config = dict(
    hidden_size=256,
    num_key_value_heads=2,
    intermediate_size=704,
    norm='rmsnorm',
    positions='rope',
    rope_fraction=1.0,
    attn_scale=0.125,
    init_std_o=0.0,
    init_std_up=0.0476,
    optimizer='muon',
    lr_mult_o=3.0,
    warmup_steps=200,
    schedule='wsd',
    decay_fraction=1.0,
    dataset='wikipedia_en',
)
MLP neurons of a small language model. Each row is named by its layer, matrix (gate and up: input weights) and neuron, and shows model dimensions 48-111. Each number is 128 + 24 x the weight over its row's rms, rounded and kept within 0 to 255. A neuron's up and down rows have the sign that makes its largest values positive.
After each neuron's rows, "fires on" lists the tokens most often at its 100 highest values on Wikipedia text that the model never trained on.

L9.gate606 [123 166 118 147 104 126 110 116 154  82 136  85 104 121 144 131 115 172 104 150 143  90 147 121 145 149 153 146 111 144 128 132 138 137 118 128 120 167 137 142  99 114 128 115 168  69 130 124 109 108 145 110 104 127 135 134  93 138 126 117 139  79  81 123]
L9.up606 [162 152 176 118 127 139 137 122 158 102 123 102 129 134 136  86 136 163 142  82 167 171 147 145 126 104 112 114 153 130 101  96 103 121 142  87 137 111 149 132 157 116 114 114 139 129 113 114 129 135 111 145 104 104 126 128 154 131 116 137 118 127 123 115]
fires on: "2", "1", " F", "4", "0"

L4.gate44 [134 127 113 114 109 110 110  95 124 153 157  99 168 100 103 160 124 112 123 110 110 144 152 158 190 123 144 116 111 121 121 113 126 152 135  95 130 113  85 167 165 135 154 135 114 166 185 134 178 126 139  98 128 124 131 130 173 138 113 126 132 127  96 129]
L4.up44 [105 138 117 127  86  85 111  90 113 146 124 164 102 156 129 127 144 129 155 111 150 100 146 109 162 129 128 111 109  67 122 108 128 138  64 119 131 124 112 122 110 157 112 112 151 175 106 140  94  99 126 133 145 129 163 134 137 151 105 125 159 157 111 146]
fires on: "6", "3", "8", "7", " —", " of"

L9.gate657 [153 174 106 124 140 156  70 134 118 128 137 109 159 138 165 108 132 105 164 111 142 105 139 135 169 122 124 117  99  95 192 169 121 107 157 142 141 132 147 125 158 117 130 141  88 138 146  76 136  86 119 126 113 116 144 154 108 146 150 129 103 172 142 122]
L9.up657 [111 130  94 151 158 129 102 129  95 144 129 135 135 116 193 127 129 105 120 131 122 126 181 119 131 135 123 155 102 144 154 129  84 153 139 131 147 150  94 120 126 101 139 154 157 159 137  84 143 108 139 160 143 125 113 141 134 147 139  99 141 165  97 129]
fires on: "-", " ", "9"

L7.gate586 [163 169 138 109 106 162 110  93 115 127 109 165 131 139 144 131 137 125 167 142 133 119 113 136 169 143 183 114 118 122 107 168 157  87 147 140 142 136 114 123 171 117 133  99 155 136 138 114 121  87 151 147 119 111 138 122 141 174 133 146 162  96 124 132]
L7.up586 [116 173 131 131 145 106 132 120 122 104 126 120 134 121 131 109  97 115 192  90 136 147 143 159 120 154 134 125 138 156 132 145 146 107 148 109 117  95 135 106 137 111 123 133 130 149 140 127 131 129 136 129 105  98 121 154  79 149  91 161  93 113 158 103]
fires on: "0", "th", " first", "c", "m"

L4.gate0 [110 121 105 126 144  72 129 152 108 121  89 119 143 151 116  81 151 146 133  92 134 149 134 177 138 147 121 141 124 113 156 148  74 150 115 130 170 124  95 134 146 121  95 148 120 145 134  95 137 134  90 115 137 107 187 106 105 157  92 133 143 161 110 134]
L4.up0 [154 116 166 129 112 121 116 118 144 136 103 125 101 156 115 119 171 144  83  92  92 129 128  87 118  96 133 149 159 127 131 144  88 153 110 175 159 134  91 160 130 153 125  99 118 132 120 102  84 103 117 144  92 138 123 121 140 116 102 104 156 109 135 123]
fires on: "-"

L4.gate495 [131 114 115 173 131 105 136 110 123 118 147  85 140 122 127 122 112 124 115 163 131 111 128 144 137  92 110  82 122 147  91 100 165 148 119 141 154  94 105 102 133 138 136 146 124 139 160 112 117 161 152  97  92 124 143 142 136 182 112 124 106 143 137 131]
L4.up495 [151 140 121 186 146 114 147 121 134 113 161  99  90 146 150 125 101 124 113 141 126 119 147 127 153  94  95  99 153 182  91 137 153 153 131 153 145 130 133  98 121 133 139 171 116 150 179 118 169 142 145  94 124 119 144 137 114 181 155 151 143 131 147 120]
fires on: " September", " Germany", " SC", " Pak", " City", "uro"

L7.gate305 [168  82  89 103 110 114 160 122 164 132  89 132 130 143 143 132 114 149 137  89 158 149 165 185 124 124 137  88 114  59 129 170 133 112 151 118 118 110 167 124  67 160 104 123 133 100 104 114 118  92 141 145 160 111  97 102 135 120 150 111 138 152 139 145]
L7.up305 [151  98 119  96 104 119 112  99 138 126  98  88 163 138 116 122 162 189 149 104 139 124 140 147 120 141 153  94 128  70 146 169 116 126 133 121 115  80 207 175 118 164 108 136 155 138 113 139 111 118 160 137 126 135 146  99 112  86 142 120 114 146 124 148]
fires on: "7", "1", "6", "ed", "8", "2"

L5.gate464 [132 105 157 150 129  86  80 140 133 141  98 152 104 111 127 156 146  98 119 132 162 131 104 120 154  93 136 135  89 131 170 162  86 119 106 160 144 120 135 118 159 184 131 106  83 112 109  63 109 144 106 140 153 183 154  93  70 143 137 120 114 116 124 135]
L5.up464 [131 147 154 156 117  97 137  93 150 117 123 139 146 109 186 127 106  85 123 116 105 151 131  76 157  91 135 173 121 165 120 126  98 161 105 136 120 124 101 112 151 113 103 129 165 128 118  86 113 111 132 126 120 118  70  99 137 106  81 119 113 134 100 139]
fires on: "-"

L4.gate27 [129 114 156 139  94  79  94 141 116 112 129 165 120 111 186 123 122 132 140  95 108 136 111 127 137 164 125 137 136 139 183 140 135 160 114 130 128 149 154 117 140 146 101 113 136 113 145 120  56 154 126 116 130 150 129 153 111 115 119 149 120 117 136 109]
L4.up27 [149 102 141  89 169 111 131 117 119 101 135 148 115 108 120 143 131 130  83 121 106 108 133 105 165 123 130 131 109 142 185 101 109  96  80 126 108  75 144 123 187 128 128 114 152 120 153  99  99 111 109 130 152 176 114 147 107  80 132 153 137 147 101 112]
fires on: "-", "/"

L10.gate72 [ 85 122  86 106 146 132 146 130 138 146 114 114 118 115 150 121 113 124 143 132 126  94 182 180 130  82 118  96 127 107  86 128 128 168 116  89 101 130  78 159  99 158 129 101 111  96 134  96 113 113 107 144 126  93 110 148 152  97 174 172  81 121 140 165]
L10.up72 [149 147 122 159 115 139 133 165 168 152 101 117 116 130 142 147 142  95 137  73 118  97 130 142 120  85 130  85 168  94 109 157 164 140 135 122  94  57 135  91 136 123 138 143 136 150  98 137 152  79 119 156 102 115 110 108 146 107 117 132  90  85 114 131]
fires on: "2", "1", "th", "est"

L8.gate429 [103 149 138 120  94 111  35 129 122 101 102 133 123 117 121 100  86 122 100  91 115 141 113  95 151 135 148 116 114 140 110 121 140 172 129 107 143 131 157 139 113 101 122 124 137 157 149  94 122  80 141  83 136  91 156 127 135 110 121 138 141 123 127 153]
L8.up429 [111 132 149 138 100 119 146 106 111 126 112 143 120 126 136 140 127 154 161 103 159 128 131  98 141  97 151 131 115 125 121  75 115 136 121 109 182  72 133 148 113  97 145 148 136 140 100 159 143 166 147 134 138 135 120 138 121 115  83 115 110 187 137 127]
fires on: " (", "2", "1", "6", "9", "8"

L5.gate157 [143 129 114 121 160 144 153 118 122 150 112 101  87  93  87 126 100 161 111  88 108 117 152  70 101 137 127  40  96 111 104 105 112 117  96 126 103 119 130 138  91 129  91  61 124 166 119 143 160 139 142 118 137 123 115 120 143 120  94 150 114  96 126 140]
L5.up157 [160 112 138 139 122 124 139 103 167 128 162 139 138 110 136 146 134 164 166  74  86 126  87 128 130 139 123  82 103 105 116 136 132 108 133 108 154 129 153 100 110 154 114 130 120 163 134 130 106 146 165 105 152 142 159 112 127 125 116 134 107 125 116 119]
fires on: ".", "1", ":", "-", " The", "6"

L7.gate534 [123 157 126  88 131 154 100 133  95 129 120 112 142 147 165 145 137 142 160  96 140  64 109 117 159 145  97 130 137 117 112 153 125  95 159  64 118 142 143  94 133 101 133 108 137 131 122 118 158 126 163 163  77 124 143 120 140 137 148 148 105 107 101 164]
L7.up534 [114 142  95 144 112 152 116 102 113 155 104  96 111 137 150 131  86 117 126 124  99 142 119 162 186 157 143 144 141 165 160 102 124 139 162 145 154 138 147 150 134  86 149 132 111 140 119 102  96 163 124 161 104  96 110 154 141 131 131  88 147 127 151 107]
fires on: "1", "m", "or", "c", " age"

L7.gate85 [ 71 120 110 151 129 104  91 129 149 139 131 177 119 158 114  84 149 134  88 149 154 128 113 160 136 161 127 107 118 170 151 111 108 146 148 144 140 174 142 151 139 144 159 138 105 166 135 136 172  85 134 117 101 120 160 130 111 100  68 137 130 179 109 134]
L7.up85 [143 107 152 187 153 146 112  83 154 136 180 143 139 156  99 149 126 171 109 124 110 124 141 132 139  96 106 119 124 119 128 130  98  65 141 143 140 126 120 121 111 125 168 155 122 129 105 153 144 101 105 136  90 107 138 196 107 109 118  80 129 180 116  88]
fires on: "3", "4", "2", "5", "1", "6"

L9.gate500 [137 128 147 108 130 134 104 134 107  87 144 152 123 137 160 129 129  98 140  83 106 106 117 135 129  96 190 146 134  90 145 158 130 110  97 107 164 147 144 162 124 116 131 122 127 119  98 111 172 117 118  95 152 173 120 150 121 103 171 110 150 129 139 177]
L9.up500 [112 113  73 136 124 135 138 155  93  58 134 151 140 158 187 132 165 150 175  94 111 126 110 135 127 127 121  89 137 130 117 100 125 132 110 161 172 125  99 148 127 146 135  98 112 114 135 142 148 129 159 132 124 138 163 128 144 168 137  93 110 115 112 158]
fires on: "1", "4", "2", "5", "6", "7"

L5.gate283 [176 117 148  85 203 167 111 140 159 117  84 174 112  89 161 142 130 126 114 140 124 122 130 175 118 117  89 124 125 153 147 144 153  93  98 143 125 122 151  86 161 142 121 100 123 136 133 141  98 154 119 138 124 146 123 140 147  73 130 108  99 128 124 111]
L5.up283 [152 133 154  87 137 119 112 173 125 113 125 129  83 118 152 148 162 156 119 127 120 130 140 138 131  92 136 141  90 109 158 172 178 123 108 141 132 142 142 122 120 106  92  84  80 156 132 147 112  95 133 153 144 156 116 136 132  84 113 142 105 109 121 126]
fires on: ".", " '", ":", ";", " =\n\n", ".\n"

L9.gate386 [143 132 126 130 126 165 152 106  85  91  89 111 148  85 135 110 157 149 111 111 152 139 135  96 184 125 129 120 151 128 169 150 124  93  80 139 128 152 178 186 101 130 102 103 142 149 132 115 133 113  87 107 120 136 142 130 128  93 175  82 138 124 152 116]
L9.up386 [104 117 116 114  95 131 152 150 130 115 134  87 181 105 112 107 137 129 110  79 127 131 170 144 181  98 141 124 136 162 131 169 153  99  97 139 124 109 139 210  85 135 121  97 108 102 122 168 110 114 117 123  66 115 170 103 138 102 128 104 125 136 139 121]
fires on: "8", "7", "9", "\n", "4"

L5.gate627 [133 130 132 155 131 102 110 165 110 131 124 135  78  98 112 137 110 102 126 109 119 116 101 152 130 101  96 149 127 150 149 135 117 157 102 115 115 167 131 169 167 115 109 127 140 139 159  79  96 111 145 155 132 131 108  82 130 102 122 129 124 151 151  70]
L5.up627 [137 132 122 149 109 149 128 134 126  87  86 140 102 124 171 101 134 132 109 101 142 179 105 154 144  85 156 136 120 135 145 129 141 146 101  91 117 143 130  96 141 178 115 129 115 119 158 118  92 108  66 129 103 113 138 124 147 114  88 133 127 125 103  76]
fires on: "-"

L5.gate673 [109 144 105 201 140 167  89 140 150 171 134 146  98 130  74 119 152 132 138 123 123 118 141 124  79 131 113 110 153 110 143 105 118 112 131 136 125 144 126 158 129 152  92 130 128 152 167 136 109 120 117 142 141 137  84 131 127  96 102 154 143 105 104 109]
L5.up673 [121 175 158 140 118 134  81 126 154 127 110 120 164 114 116 133 148 164 168 158 142 115 155 139 118 180 148  89 104 119  95 164 164 159 119  80 156 139 128  98  83 101 116 128 121 133 143 111 110 134 173 103 156 150 109 105 153 111 140 108 159 133 136 126]
fires on: "6", "3", ".", "4", "5"

L5.gate356 [143 115 164 129 170  94 152 127 138 136 118 117  77 146 104 106 152 122 147 136 136 154  80 139 129 155 142 123 169 112 151 110  99  92 107 132 167  95 101 137 142  94 104 121 112 133 125 149 150 104 176 169  82 115  78 185 127 119 130 126 136 159 175  83]
L5.up356 [112 134  93 128  98 138 150 119 110 121 129 153 153  72 171 149  89 143 142 116 152 147  87  64 111 126 127 121 136 100 119 129 130 166 133 100 140 120 128 146 118  90  77 138 120  90 135 125 137  74 109 124 132 141 111  87 107 155 160 101 118 132 111 120]
fires on: ".", " Gr", " tr"

L9.gate148 [145 112 133 123 106 130 154 180 137 144 107 120 160 120 144  96 135  87 103 114 145 146 119 139  81 105  84 152 108 133 113 160 117 151 164 125 150 132 166 141 162 102 133 163 158 128 116 102 140 110 101 179 101 132 115  86 115 129 146 106 111 152 133 152]
L9.up148 [164 115 132 112 122  95 196 169 165 148 113 100 182  89 130 145 118 119 103 135 154 126 111 143 121 112 100 128 157 137 136 170 108 104 117 119 139 190 140 126 126 153 156 117 154 146 152 147 116 132 132 127  83 108 121 109 112 160 120 125 106  93 135 151]
fires on: " to", " for", "ing", " re", " being", " named"